config = dict(
    n_layer=11,
    head_dim=64,
    norm_place='pre',
    attn_scale=0.125,
    bias='none',
    tie_embeddings=False,
    init_std_qkv=0.0441,
    init_std_up=0.0441,
    optimizer='adam_variant',
    lr=0.00124,
    batch_tokens=16384,
    z_loss=0.0001,
    train_tokens=162800000,
)
MLP neurons of a small language model. Each row is named by its layer, matrix (up: input weights) and neuron, and shows model dimensions 64-159. Each number is 128 + 32 x the weight over its row's rms, rounded and kept within 0 to 255. Numbers have three digits each.
After each neuron's rows, "fires after" lists the tokens most often just before its 100 highest values on Wikipedia text that the model never trained on.

L4.up817:146151104156121144165074106137139118136136149122135066129107141164116148107156106132122142126094100105107168109106125138072089179134181111069171143086104072102108150101139155113153106142164113166096109104110195149088136100126155145144142157150119073089126066142117167133197161096147160138
fires after: "8", "6", "9", ",", "5", "7"

L3.up335:102144141117092121116093113174139101106123129219133070124163145109078097142101101113126124166139113133137120125139117148111059083123128131130138085113173070126123178109139141110200101163135197130102088090159133143156178102091147103135174117167108071093050108145120149137144177093073148141
fires after: "\n", ")\n", " Med", " P", " N", " app"

L6.up1051:195148152143109113140148082150099115150135160144150133103120156141087130112109084100129150137162135076152157140084100117169087090151113115126179148087156080103104155093124145095129165105141113155112098173077112214160107062129196138139167083151141114114099122147121147095173157098134089084
fires after: "5", "2", "1", "3", "6"

L7.up1024:148139139135089082095153139172096118110168147177137120086109098138125116123080153112117116126116122154151075079158142141119088078127148096156128092134070164164126181095161195084186173097113107187130090116118173164133132149088133093161187097130090118125034102103079159107108109121105115108
fires after: " |", " S", " D", " C", ":"

L4.up978:157130121172092152151106173126113137138160134118145144088054155121102119106110129164121193077123155114165128085191136090128096129114115094151163101166140131188123144140219129107110146127148138125134122143126158090071097169103098132116142106156102155093099131112060135126060132135139114025
fires after: " (", " \"", ".\n\n", " un", " Con", "===\n"

L6.up83:177141144197087032123105131156090154104175126128139104132162187124061103105073146126125128158124132093155149126174167126099094154144113087159107119154124098112087168088173164107137123141129152115125140146140121149095182143086180120133096122115112112131076128137150183075048128124059177082
fires after: " s", " S", " m", "es", "M"

L6.up95:124087126110111186133132080152141113129122126150103083099170194134124100141123045103134058082140073153125078125161100100081142106101147162126158133149101088166096176077150160142123143161127152153161092188113137134074137187102180144154115216133119140118171103115116168159125125107160112142
fires after: "at", "i", " p", " K"

L6.up1144:143146142078116110156147109155094121132177175086156113097178161138080142115117096193144133123150170114120111099164133113112094187095133092145151109147142137116166175057181142108136124124164114112093121160091190163099111126072130119099115053163128101145125108133125140130104159152082142070
fires after: "0", "S", " s", " S", " p", "r"

L4.up778:142190166108173124122048145115077096141162177104149142103113145078132172111077161145132069124038163127121168130144091125081089137118178114117137163116179130129128149139124149063166135127118118152092088141155096090130170165164114126136165118102117146173186110172098164103115084173114123127
fires after: " ", " pass", " sign", " W", " in"

L6.up210:229076180058131122150135127159132128096138161074132123120149148136085128090104156126117135103087106170123106121205147102128076179138128176144147106175116118073122132087094159133151092115143132127130114139218143122121166130106117108103128128175134133107121111161126112135096136130091091087
fires after: " s", " h", " w", " sp", " S", "B"

L6.up596:171096129148193140102120016079176155126123139118109029161117134140187121114103151151125057132110135108092118130123104121147092108131166110121111110156147163129127096112128193148179127121186140180143133148113140186068185131128109126129188090127131133109065110111108136043125142138094131186
fires after: " D", " d", "-", " |", " C", " con"

L4.up763:122153150137125084121082110119100100126123131145160102128141120126189116087093189115146118110129104113133118146076091103137125104111128106175137147169163114076117096128211186135193124140079199123103121148113138133029130132074167094125163115154143094040171225103141160102162183091040163114
fires after: " re", " pre", " sup", " a", " dis", " \""

L4.up412:183085145138179130145099163117101098159155125133143107129131130028144097142106191159117172095045155157146117117127088106097067117151161142055155103135151137148103126092123137102151111135212145129118106087076151095097142171141139117106215100142099117175162177122062126118143171069132170101
fires after: " on", " ", " In", " On", " in", "In"

L4.up742:174135133119220153164121102117053131132128128118165100120134140047125152092095190155124117162087158134142158068132094106158061117141132093151079109148115110151129102132104143119123094125134114164115061134055137231111139139067159095142162107145130124156118118099098154120167086075083151145
fires after: " In", " in", " per", " Per", " Is", "ess"

L6.up1199:133130135133155111073032121096189139220186143183061043114108128114172118092171142157112121122079093095131134078196102102102119145087154136124095122167117112153132191141116147144168179141114135124088140127101135079145170096137139122144130179173110102085124124147126149106143130060150105058
fires after: "\n", " |\n", ")\n", ","

L7.up821:121089130139152126146129168136138093103163097109117124116183169186099113066109136152168115108117080107093197111184141150197088142103089148161127064171150084111133101099150159152144098129154079130098104129196127185073133108118137114083132089159108142143126125084082122127074185129110092131
fires after: " |", ".", " s", " sp"

L4.up859:195137115127155147108107152121148086136185116169199082107137176118164136126108115170133057137180107057145104126134129131101103141129163104131157117126109111101107151129201175116185157145082191106151138099108072154148167162119129131101185115127141074106083132131116157102142150110118211095
fires after: " (", " \"", ".\n\n", " I", "tal"

L6.up983:141081121014123168139119192151083093113149164139134137118194120131112111125102116143132090148139108066146193100244186114124097148120084159181111099158110114071144143128159185148167084135134144085128107124156166100137136162098121108127143090151168083090114102131156136149124123101102174107
fires after: " wh", ".", " h", "W", "h", " The"

L6.up48:142136131148146128106137153099136176165109145207104124167136180205134130108120130106106132068143107111158182112086181114138100114150096096130120145130148114136098108120106162142117136145170162183108073117140135162112093151231168122135140162169170122124121100155142149082206106080085059126
fires after: "en", "ill", "el", "ail", "er", "re"

L4.up317:091107136176096145169114080133145166111137151176151169128106143166204126083115164115110071114112141148152136097119121094121136140100139174135186154174076094154108124072187171196166124173063172152135112094166179150105184182095124127134164141100119070094126100148113167143118133122080163096
fires after: " (", " \"", " re", " M", "n", " "

L7.up347:130110151159129104164081082156129132100152159149207137128177134148088131125166101107116117076111122176167193072076141071127143178129126076093168114069191104117132166097096126154176146120180047116161059086128127146128121134130134054090154067117140092112160097116101148107133161128136096110
fires after: "N", " (", "/", "D", " L", " N"

L6.up788:118107150108118110171131156176091124137132088108115133059146134135076056112079147151117134162115094101121081062122113122094135126189155051186089077161128125152121131119140194122080129132127145138128113149078138112115096145075146150130157161181058148149116126172095123114155128071137114184
fires after: " c", " g", " C", "ens", "y", " p"

L6.up355:141097104087178098051068109134109137198142142168131158127214194114134140129150177158104114087108116113153086113148094100088121122139110160151137089184096128123077122087162163163110084135141135110116109100085186058126156114158136145146158115130067082071140149167099156113134061138123148128
fires after: ".\n", "\n", ")\n"

L6.up1024:146138134094081131143107108053141088106171188088178124129114088107157154127067096154113069170156094061145115082149102129107070171138077111140159120137147125178079091097133125114159163149240167079122138112136170131130142097127122125121130071140110120075127161157141177108162083078072152096
fires after: " s", " Mar", " S", " v", " V", " W"

L4.up777:123110118184186108075116146142155134119171131179221140151126079119042096098112120114141098113108115078153104138131108113118129175059143063086103120152141140107155154146137195121104216189117143111138145116114197148135113148096162171151161089116172095080116205121123168096132092113111202067
fires after: " (", " f", " I", " w", " \"", " up"

L7.up1120:154071122105113088140071121041143096112161145149121116113121160137107148108117078111101115130152142144115145064193160147109106188092191147131188093166122104132147113104195107098109134155174107172045112124115139127114142125110101067133117142087113149157110094134076153156054226101165121093
fires after: " W", " M", " J", " sh", " qu", " S"

L6.up119:066079068106107114135138169167102080121151163147175101085169076164057114134171107145140160169111115077178152115155075110196123087188071090133118101129124129109096083063120092163091138147093138158148183093098120100129137119086169147113085116160117103135187162123093157141100047102132090177
fires after: "-", " g", ".", " p", "ur"

L7.up908:130140118156077079159096154135119094094175071153088126086112095138116143118136106130139093118102078099150138097183151041145107185120132137113128078166146100154118135174104155133168151133160100129106160106105112101173149136106159145120129193115092138167106033165109129116116173106159165192
fires after: " c", " C", " Ch", "C", "ind", "it"

L6.up652:162137137117081106128085090132158095110165099110151130136089135139094129105133220160102110145142149144165134134182101093153116104118130162135141076178137085103155100172146127132171183137152156154158117127113128099135109168103148144129170147128072118103158124119060164108117131084181066148
fires after: " c", " G", " C", " g", " re", " st"

L6.up561:119131168161114106153125122129157060117187120136145053095121150171101109137153110136143028128092141098110160092163117113117133179144123169152117110140124107114138133157124111108197062143155149139108126146176098190115139079128127097110100107144175164071112057122132139058164164158109086174
fires after: "0", " pl", " m", " te", " ra", " sp"

L4.up620:086128169179160144128106160146144121150143165188051092146133150091157084122121156143117106109107161151111154089170134071114077112116132104176129113137101127185194085150099181036152083126156119098103117112149170165099138184133155081113155084097114125080080122144079152109116112135108118129
fires after: " ", " (", " Har", " Ab"

L4.up500:074106174142098149201091138135151160109118145122142101108143153154131071097107186132150119161132141103143099101159162083121161108112174119169047133157142085169135041132163159131160138129137179115133153172137135192127125178129161089154126075159097123088121131129095135100095157132141075139
fires after: "-", " h", " ", " (", " b", " F"

L4.up958:148082157137111074155127115161140160097136086116113108139112186117122104088116166178131117104105101136152116092161128125079110147172129072124085121191138148175083130087148154136125070106166150125118147138091108130060123169084139167143154104150138127115148104119109153130072123112098184087
fires after: "-", " (", " \"", "\n", "===", " re"

L4.up882:132180178149084098112138122119170124138171176124155129096086117102176126152097158098098083091118114111080096160047078092122047142100118178133140095169080125143108092132162160129096147131189136111127140136142157195122141093112162140087129126128141135078146103149084146133165139150115170101
fires after: " de", " dis", " ad", " Mar", "f", " V"

L4.up654:114211160129153096150124207172152130167146092163103165098124167084131103104143138155109122105178111118140155129195159070131129129176168130136127101131154119142137127133130188158163132131092083089161078154065085139146135181088148091072164085106125114128131180137050114144113123096104171129
fires after: " (", " ", " un", "-", " \"", " f"

L4.up360:135145097129133148135125121149112159137116221119166175107097148115161095129109115153140115108104164145134150137123159093141124160079170141067133080094164083147095134082112119134180128124160084128186119176164113214104181109078129126132153145118114096127139091095157132127139080119163112109
fires after: " (", ".\n\n", " \"", " L"

L6.up359:130137112109112115180126129096122173074140116107196092139130120071160072173092190105110148189092128160181069074149162097172128146111152088115095113144094083126103111082206154107143111135086138149104151128088185135149146203078138103120136145145137134095113198135087154107139126107107160083
fires after: " f", " F", "f", "F", "w"

L7.up1196:141131164126191105107082133096091113110147156177120141070104195157136085077166106124170122114087107090132144145150133087135130132052065161091205094100117148125165162132134117117108143176153141098077104125084127103147145194088182122144149104126124103130107124176127115046105182102101214083
fires after: " M", " the", " |", " The", " m", "M"

L4.up662:130133183068129087069080209125152132202128113141151191087139097143179140122072185123091084090126108131110136095147152101121150149176125161052147068156107145087166161120139129142147127150112117164121077157116096132147127181145123134085140192135121168133159092116095135145127094134085171127
fires after: " ", " Comm", ",", " \"", " and", " ("

L6.up348:120168107185135141134129149092142116100115136228137161177091121182152103147099177103131160058051165074145102165112061157125168145073108131162163119135162142148112090106147128143123119154111139177145085139172132110107111087140134156139092068140152066084125109110074111154164120092150151141
fires after: "ran", "or", "re", "ru", "ir", " Rober"

L6.up308:142107180108130103145071133118109096141118142129127076094160126143155115114103173164114108142132093081162156142144138151117120171165109084175172140149141121167093089133117125109107115124203106094121068101113157162159136149075173095116142163123085125159138132141105161110127090154152159177
fires after: " d", " al", " v", " D", " b", "ol"

L7.up491:090131169179116147163104130110124093097107098087161169116145152137159058110096156139135116161120189097224174109131140059166125196142095088122062101117114122117136112112192130151138114193096142125135128140124183114106116171126133143138124136182126133085113099133135210156128075117069169116
fires after: " ", " me", " f", "om", "."

L6.up212:210089165111142122179121129123120173094139167122152153103149143091116106038068137114110117181114162156161107130146123176134129177149137096116067081140123137077062148110138144152179091115085151099126082150127097117128170126100126153129151137152143087111121207177177144132107091094095141097
fires after: " S", " s", "The", "ced", "S"

L4.up827:150032153131142121142088048119134143082098127161119056117162156114101115080101104131124133133123109108151164075156116139151103184139073141132110157145143122121085128158130115106117076127123199053079094047154117127141118120132140151134192164172174123090119117174187126087128122138151124107
fires after: " n", " p", " ass", " ph", " P", " N"

L4.up982:128139160106097098108068168110146073136116137127111065128143165168181074162119124175086089184119062104143081125174131089143106136135101074106105170153063146148145125120124161172138138173184167088127147100093135132172159202158140131157124149163106144134070045158157203140075102125181143093
fires after: " h", ",", " ", " H"

L4.up870:083125199104062124134117189148151108111145146112105145110157134169115073119128156099103035127122074170141135118180139088085168134135115102072105118098064097171164122131154137121153148166124109107145133115204151139177168130127132155153120151144095136092094097164065097123163145147163083171
fires after: " h", " B", "h", " Cl", " H", " L"

L6.up1028:155093147175089135154148104146160139094086101170150105094111108068099092091109109177142126114094049161170118046174147133110108136181143056157099078112158130115089162109105148178142110116124139126147126105140152111060160117109162085167128109187153068089165101145106144147085132077163126116
fires after: " c", ")", "re", " sp", "ode", "C"

L7.up1218:160152112126148133129135139151114191089116127105122134045124168184038128110115100101137089165066105100097078142112137148176177102091113119199131089078123120135115059129193142139168170175150111116113094131115209149129133132072165103116159086166127098150072111158137157090146142139098199069
fires after: " |", " M", ";", "M"

L4.up1208:200135141101127135131087160160154145125154182105208153084149087175095083140084150101135108093111144073097138109149119057138144165144130107136137111121140111090124131136133106126124115178128110137120133199125156094111108189068100163106140125166100073078164136130136173131127110127090108083
fires after: " (", ".", " \"", " com", " f"

L6.up277:079131139076151162179100106160159130115149129114197088112165162104098142143154160127127083136087157117099183084187133112067143170169159105148158095101112110142108182091159125118153131070167117137067123101129175116101199101118173181144118166186083159123127082120136116144071107180119106142
fires after: " w", "em", "W", " W", "w"

L4.up737:152123094182169082115125099124140120175158108154131129128127155160151093110131073141140096140083112083124109116161124105103123142170175122118122114128175127156155206086126117159107187168160122145154102106112193036132131188108151084117128142128058078113111153133141164044127135064103070145
fires after: "\n", ")\n", " |\n\n", " "

L4.up672:171106157088109124123091120126122127151161139115189135148124121139162184137058124132104138137143087142095093126158109102085092136141135104124160108120106126093092145110160138113168165080140118116120103106112225118149087135092139107127175089189157102097117161167116082093173180115096192117
fires after: "0", "1", "6", "3", "8"

L6.up1206:129109186126085159134152167049178096141110114134168139106134096134123129096112139108101124105152132143168111069160103100129140143114106129134181108075103075108106181165167073077112136143139128130124147150167176188118126132076147129114088076109136167162105156116141095165093182121095103175
fires after: " M", " f", " m", "m", "q", " l"

L6.up913:129176144114136146147114130109083103114134147137150118128149120145192052110117166098086102161126151168197115129104055104197133139177159100164087139131139165134124104109180129155187154155150139106108131112123161098123131186077137151094133114074133161152129120163057110121196058154094180135
fires after: " F", " D", " P", " f", " p"

L6.up501:148058182043160075116103076120091138138169159120157053118179163141141120142112081160102071122124063070121068104124109125078091122137094161153185059135100145163126143122118190127128142093191167155104113096072176162100131106165147104122143143127126142176105148129135128107113145118050125105
fires after: "s", " D", "es", "as", "ers"

L4.up724:150128130125207073041110146099128143156182140141147116118144155148146100093140200169097140172099102138128144114158101093102123097087146107174110086188133104125141231159181207156181170125131148153107100082061137116146113132141126136166173142154121133087132133115077154103096178101091127103
fires after: " |\n\n", ".\n\n", "\n\n", "==\n\n", " ==\n\n", "\n"

L7.up464:063079150130136168159095184113082079072153122143137136151092139137127070106111116149103078162127138074164185125187176104138148127103101153173126076163101097144155126140173127153133161175158158098099097115164166117145167177086104134114177134185137134048082099163119178121148115052129186160
fires after: ".", " ", " wh", "I", " \"", " Th"

L6.up1003:110085122124201145113115175086142146124123089165169112144107106156118127111139147127139126072066130148093099108123107137076079095125152150083126145164108137138117120146078178183089098138161175185096096168191103136130134096145133114118079138137138045155145104144117082126113133075078139179
fires after: "er", "el", " rel", "en", "r", "m"

L4.up424:143124131083146114111142111125101129138149129138143089163108115154136121113124186150128109162139116138151125096117123148084161117112173102191119116137144111090076141091163162156157160119134118113190109200142140132146181086074127158117221124113153137105114160123111134132093103130090110070
fires after: ".\n\n", " (", " re", "/", "\n\n"

L4.up4:144150167210097098146141087189128168147105189120114152114099154147094104072113172137091166105113111114134117071174096085128117132115133072156098114147187075153129145112145129092129106101100131164131107118106146180074132166054164120132116089152161114114117126098098164114087110167105138090
fires after: " (", " un", " \"", "\n", "\n\n"

L6.up649:120122178159093139132121100134122107079142128192143141133132146093120153102099113151182119161126089148140138102198140125168083117149105081199152094118149104122127151171097154110165101112157126094118056110105137147108114160098095074184122137164080099121040152123108124127066148076121125099
fires after: " C", " c", "C", "-", " N", " |"

L4.up995:116081110102105093159120155099124144129127158112122171115189126183209081122103128123078143195143093116150113091183178102108146128099078184194204117176121156150118116089158156133158131180123136088154124137234159111146164140137122208090171125129143100087092081160148162131117088161108108113
fires after: "'", "-", " (", " \"", " le"

L4.up571:121193148134117044123114118168136131127137135164144116143119153161093098087121188119123155084099121138169130118092085093138152128171088115140134093136114104142118102127157091114119146106155144141128084174103137161100100137025114071112126115115128144144039127114099151117112126107097169086
fires after: " im", " com", " (", "om", " \""

L7.up252:117162145131179111116134103063178098132179149156171123139092129123131126094133100150152084087094102090101164083130101080155118144157135100194161132132165063103087145137167084140124150211131103113130093112178135132154119105082114106110101099121136107083150128141084170139106143179136138174
fires after: "0", " ", " m", " P", " on", "e"

L7.up777:138099178082150111108116131145111111129194144149147116126085142109139169128063141139104175116125122092166083151197153138127050109138133118166159067080128125074119124131139194121181128134069138143145076168138140147103115244074135121123166128174140086172174124126138148096087124064083194102
fires after: " C", " the", " |", " c", "C", " Green"

L6.up791:175120114109113136107127098091154110131139101138150069147162101110087167152130115095097156119129141136143103089124125171076084150114115131148159108129145132137093151116162053102106098101179179097139123170185140127096116108182165107138153114178126093109032078121130192133093131115112153089
fires after: "m", "iter", " m", "yl", " term", " M"

L6.up724:173085142128104149126110053128180105119119139154180065102105184086183124136132136140119096126103118134118106057129167125119098153189162086124112103118168092114085129127107154142177149105125083060136082076125109175197202092137142109099153147168186109131146146101170121085093095104121118183
fires after: " N", "N", " age", "C", " C"

L4.up1056:147111106148091096137082152127139099135174146180094130114137123213124133115156137139139109125089053159132174146154104144112078144181085112095162136078154054115117160094069147085182109115190124085045055153183101190122208089154124139133162133134127102130105096079155122119144141110136110157
fires after: "ly", " L", "are", " n", "et", "m"

L4.up529:137151215150153115112137121142105107153134172177096100120094122071148125153123147177142100058083076115177127140188123076157097117093121107157110121109135099086116140123128184075149117108136056139118116175159118106143134153068161093114089075141154113132100075089098147079141075165161133139
fires after: ",", " (", " Al", " of", " in", " "

L7.up359:102110116167154113135109133141128189121100114121195132106105162134124084096106124205155155101071120113115174054115134090051130142128135106116157120096151080121122109057171145075154074174119142146082051112100150182095149132120156097120147100146175133105100181106106139133093145106122100095
fires after: " \"", " (", " un", " in", ".\n\n"

L3.up656:133121168173161112122132101134073145071171124121160103100148153164100088110147133125143150076090074102122170120128066116097148122106122122127155097092165056108143174087149108149140105185079120114108071118083156162084129111102176049077142159160150101125042076138041111102102141147149175107
fires after: " |", " the", " a", "|", " •", " The"

L3.up991:162141127166101133146114090129183093127141117099130088115139107109137144139147139107118132195124159209095134109099126152144095102155138123095189061132207124136102156106119154118189058108173165109067094105120127109065137100108189155118197176200113086085124090136100163129146139116158152132
fires after: " app", "og", " Med", " ex", " n"

L6.up111:055101132153115094124107157118153146119085131160088170078111199099128118103071140139122137053094122107174092132134087160093138139127194129137153087105166135119169113045140129134104097165156142176109116140153168074115175125107139142138109060153132086093127151157110206102084145089110116139
fires after: " m", " pre", "o", " me", "a", " M"

L4.up1069:150147167140171097150177110172134125102168209152112094107149164112149095097123164125135101140074193085133137124124113063173095174094116154149115102154056146127156129147176113155117116136116137104150117123153127145161166187105172168120126049134122093094094075155084127088068100134096119146
fires after: " (", " Ste", ".", " \"", " ", " S"

L6.up340:145068123130136140166085101170107124126122181153092127114180140162097093039121138140140138126060171132131179114198151108161105187110097105138186145156138107110134121107125148099146129095162098166097087148062127185061171162070144139083146131156126096155152144154121122102115173117180042132
fires after: " c", " C", " Sch", " G", " r", " F"

L4.up1039:155115113129102104092106109106151127144144129158195100142144184096144128139086149167114150098132116107174094050109110118118125154110122092122149109142140190077092155135117132109137106138152211121133130110058125091137081161090142120168146080142149154090104159192092194153125117146158234085
fires after: " (", " en", " dis", " September", " I", " \""

L4.up1054:131071164107154095137142098106135110087152186096177152155121124155123110091136183097129085087126153083115139132131100103195186133093037139138136106174089075141120109125182145147129180147151139112120078163093164201156100138083158146137136086134158089104135094129104083106106087117150143095
fires after: " com", " pre", " dis", " de", " \""

L6.up1228:043079090103112156120153104108131106108179146144128075080153135170060102143122130075117085179143139109125098095092131133161108120132109061188150068177119110149094163132181159138142132169160186166120129202107139087069131174108131132092082110109126118104132146145086172107127116149190129157
fires after: " t", " T", "t", " m", " co", " p"

L4.up775:136138156107171118126135161117069142125162100102065076131151169112158027088100137134101111135088114152136080122119091095136205148161141109113106099151097100198114051136198165103109124161108225179120134158085149146153144128082140171130182129178149102137099106147139117110123131129072120166
fires after: " F", " pro", " re", " Re", "F"

L4.up584:118103110139135066075062129100154117164133156197163151083142149159164173155081177133108132077100117132114111140187110066110102138154149136064136139205177112130138147071122165099167063098174071162084141110140126114082104173136124114109140100127155128180147111083100183142113152137106158097
fires after: " ", " ("

L7.up352:064098132119158116122102117114123144113171131160148073114104200130109133117125103097099094199087141097158122067110115140114139147137109072198141112123126147132126075129204094139137112126163125100149072115085141112124177122124165113118158079127103148165138099122078168026133156087161169057
fires after: " J", " im", " T", " S", " inv", "t"

L4.up162:099123126171151090160106096122086130130168131094116104130136141208116071086170115154142078116140122088092115154130123133119169095084092098160115086134137068170128147029157176186162135176092148124134110105100102144068178194111153135132152145164139121158153116133098127096054139157116150088
fires after: " (", " \"", " c", "=="

L6.up516:153131162105167126094078134129107112129176168093131106107106096150141082068051124168127102120122156081111139134138112107162088157080164131140145147165198120150144144134182149099149167180137153169147103099116158169113165203085116124106130059115104162129085127129089130125117138153110116143
fires after: " \"", ":", " D", " Sup", " S", " |"

L3.up1213:075166121076111118094077138153082160174137174099100151108126152162113088134150121128076136203124168114146113098121106130134171163138091150062086098181082091076136141099140081184154165215131125160136107071122139143154114099137170133122113128136134109126144167196141167073170064126091143169
fires after: "1"

L6.up567:160074226083151053118104090136148117142135147115157060099168130165138126086121122141108074157156117149124122167172086108165114171094150177108201168138129117148090134139109158091097114141144129170132091146070121110067160183086143169139152128186083167160122165127075137104082102146101094152
fires after: " D", " Sch", " G", " S", "S", "es"

L7.up640:110118113102123065176132168096132132120161109100203106089141086136121065130086147168049137172139170127164146078100173099143144156138166097145136089215195120191139047177176166137128078162140122171125122141114169087091140129174143076125157116100080080087135157155132112164115151141084150082
fires after: " F", "f", " w", " f"

L3.up625:143090133086153136119097154133162148118133137158108134107138131088126058137148153078129110116117056137121139115197132080073122078132155135156069088165156081157127121147139160121154085108109123105103104083140145134141143109076166110142131146168126135096096109110141087082174147096128097152
fires after: ")\n", "\n", " is", ","

L6.up1040:118098187137144137131110081126126148150136088150145110137162146127176139156077129189101134064094088095121108142110145114128104150128185091180134139150178167068098124070157122108104195141088143070127144099099200132092162074154136157100211083123127092112058128138086160063106174131119153090
fires after: "0", "\n", "6", ",", " of"

L3.up366:179091119129192109134142050105140113090166137155146101108116175118127112091117122133203121093105060145105154156103130094077082127147176159133132103089194101076116126102120134120151131082116116106113108118121163181169157072097107136098181127149121119144089104152139100077110119147136121161
fires after: " a", "\n", "0", ")\n", " Bel", "2"

L6.up823:124135167097115124109127142130143102132150162165121127107121112113150123131126207149105117193130085084133124119173150101155137131144127086171132089156099102101117148162102160091166172139188134108118102128183155117191208155145103104078109154137082113102160117127109120135068128111122068176
fires after: " h", " W", "0", " st", " H"

L7.up776:163079174064124154184160134120096119116157144121180068102115160147096087094123105144120098129104120178158122132173111068165123133125123096116145140118160128133133129177166125128170120125169155114059085137118141149093160116117125161128155164135093091118107109176152088132177111094162088140
fires after: " R", " P", " C", " F", " p", " D"

L6.up975:136125114163149107097165127142185141092144100094177113094135104203138117123152085133109105102096110098137128166130199112150112119191166065115155113105169120148099129145129171120113075096193163142119051091120147160173163161118138149078195083166123115130110058115104157104120073138125173171
fires after: " d", " c", " b", " D", "-", " years"

L6.up786:114051164120112123113181088082183088141143132146153063132188114139101107168116099109106112135111106139140133071194136090101119151138087209199146111118146102182110116111164066109127186126166139071108156126117123148130128110097141106110076117131118116143086143129153154118079160135095122142
fires after: "m", " M", " W", " m", " P"

L6.up547:136098150140081102115104117100180143104128148155128138111105191104139084102103103117135099133140072136111098137176148086148065189134141146119165139099126140049119091074152088116160068148117172173124121172119154117062150140126116147097133130140094078134061122159156089105131186093122154116
fires after: " m", " M", " c", " H", " him"

L4.up542:200095157146143103121143086130184062121167092095148088112154143123134123091139110093161128091130088150121097128152116118107099139162144168105189124047161090154133143122094126088102226125119152120115162119123218121123114102087125154130146124181171080084087166119125115111140135093088111123
fires after: "\n", ")\n", "6", "8", " att", "in"

L6.up489:177117171101123037127114071111113176145109132086121123105141143119103083085091132127106112134108091131108134159147133109119095112155139073156154118156136125142129154164114087116135129093207136161149122180074119143077127181107148132159116142158079136104052089131087159028097114058054146053
fires after: " d", " D", " s", " S", " %", " Team"

L6.up142:075124148090122136165105133084067071087149131134191105158174123111077129136141137174109151164107152100126159107211109079093165144123167129181139120131123097118104088131145164144110119117114039079131131094104140090148191094116163107132100125134133161186061084154144143170018160102132137130
fires after: " w", "w", "h", " h", " s"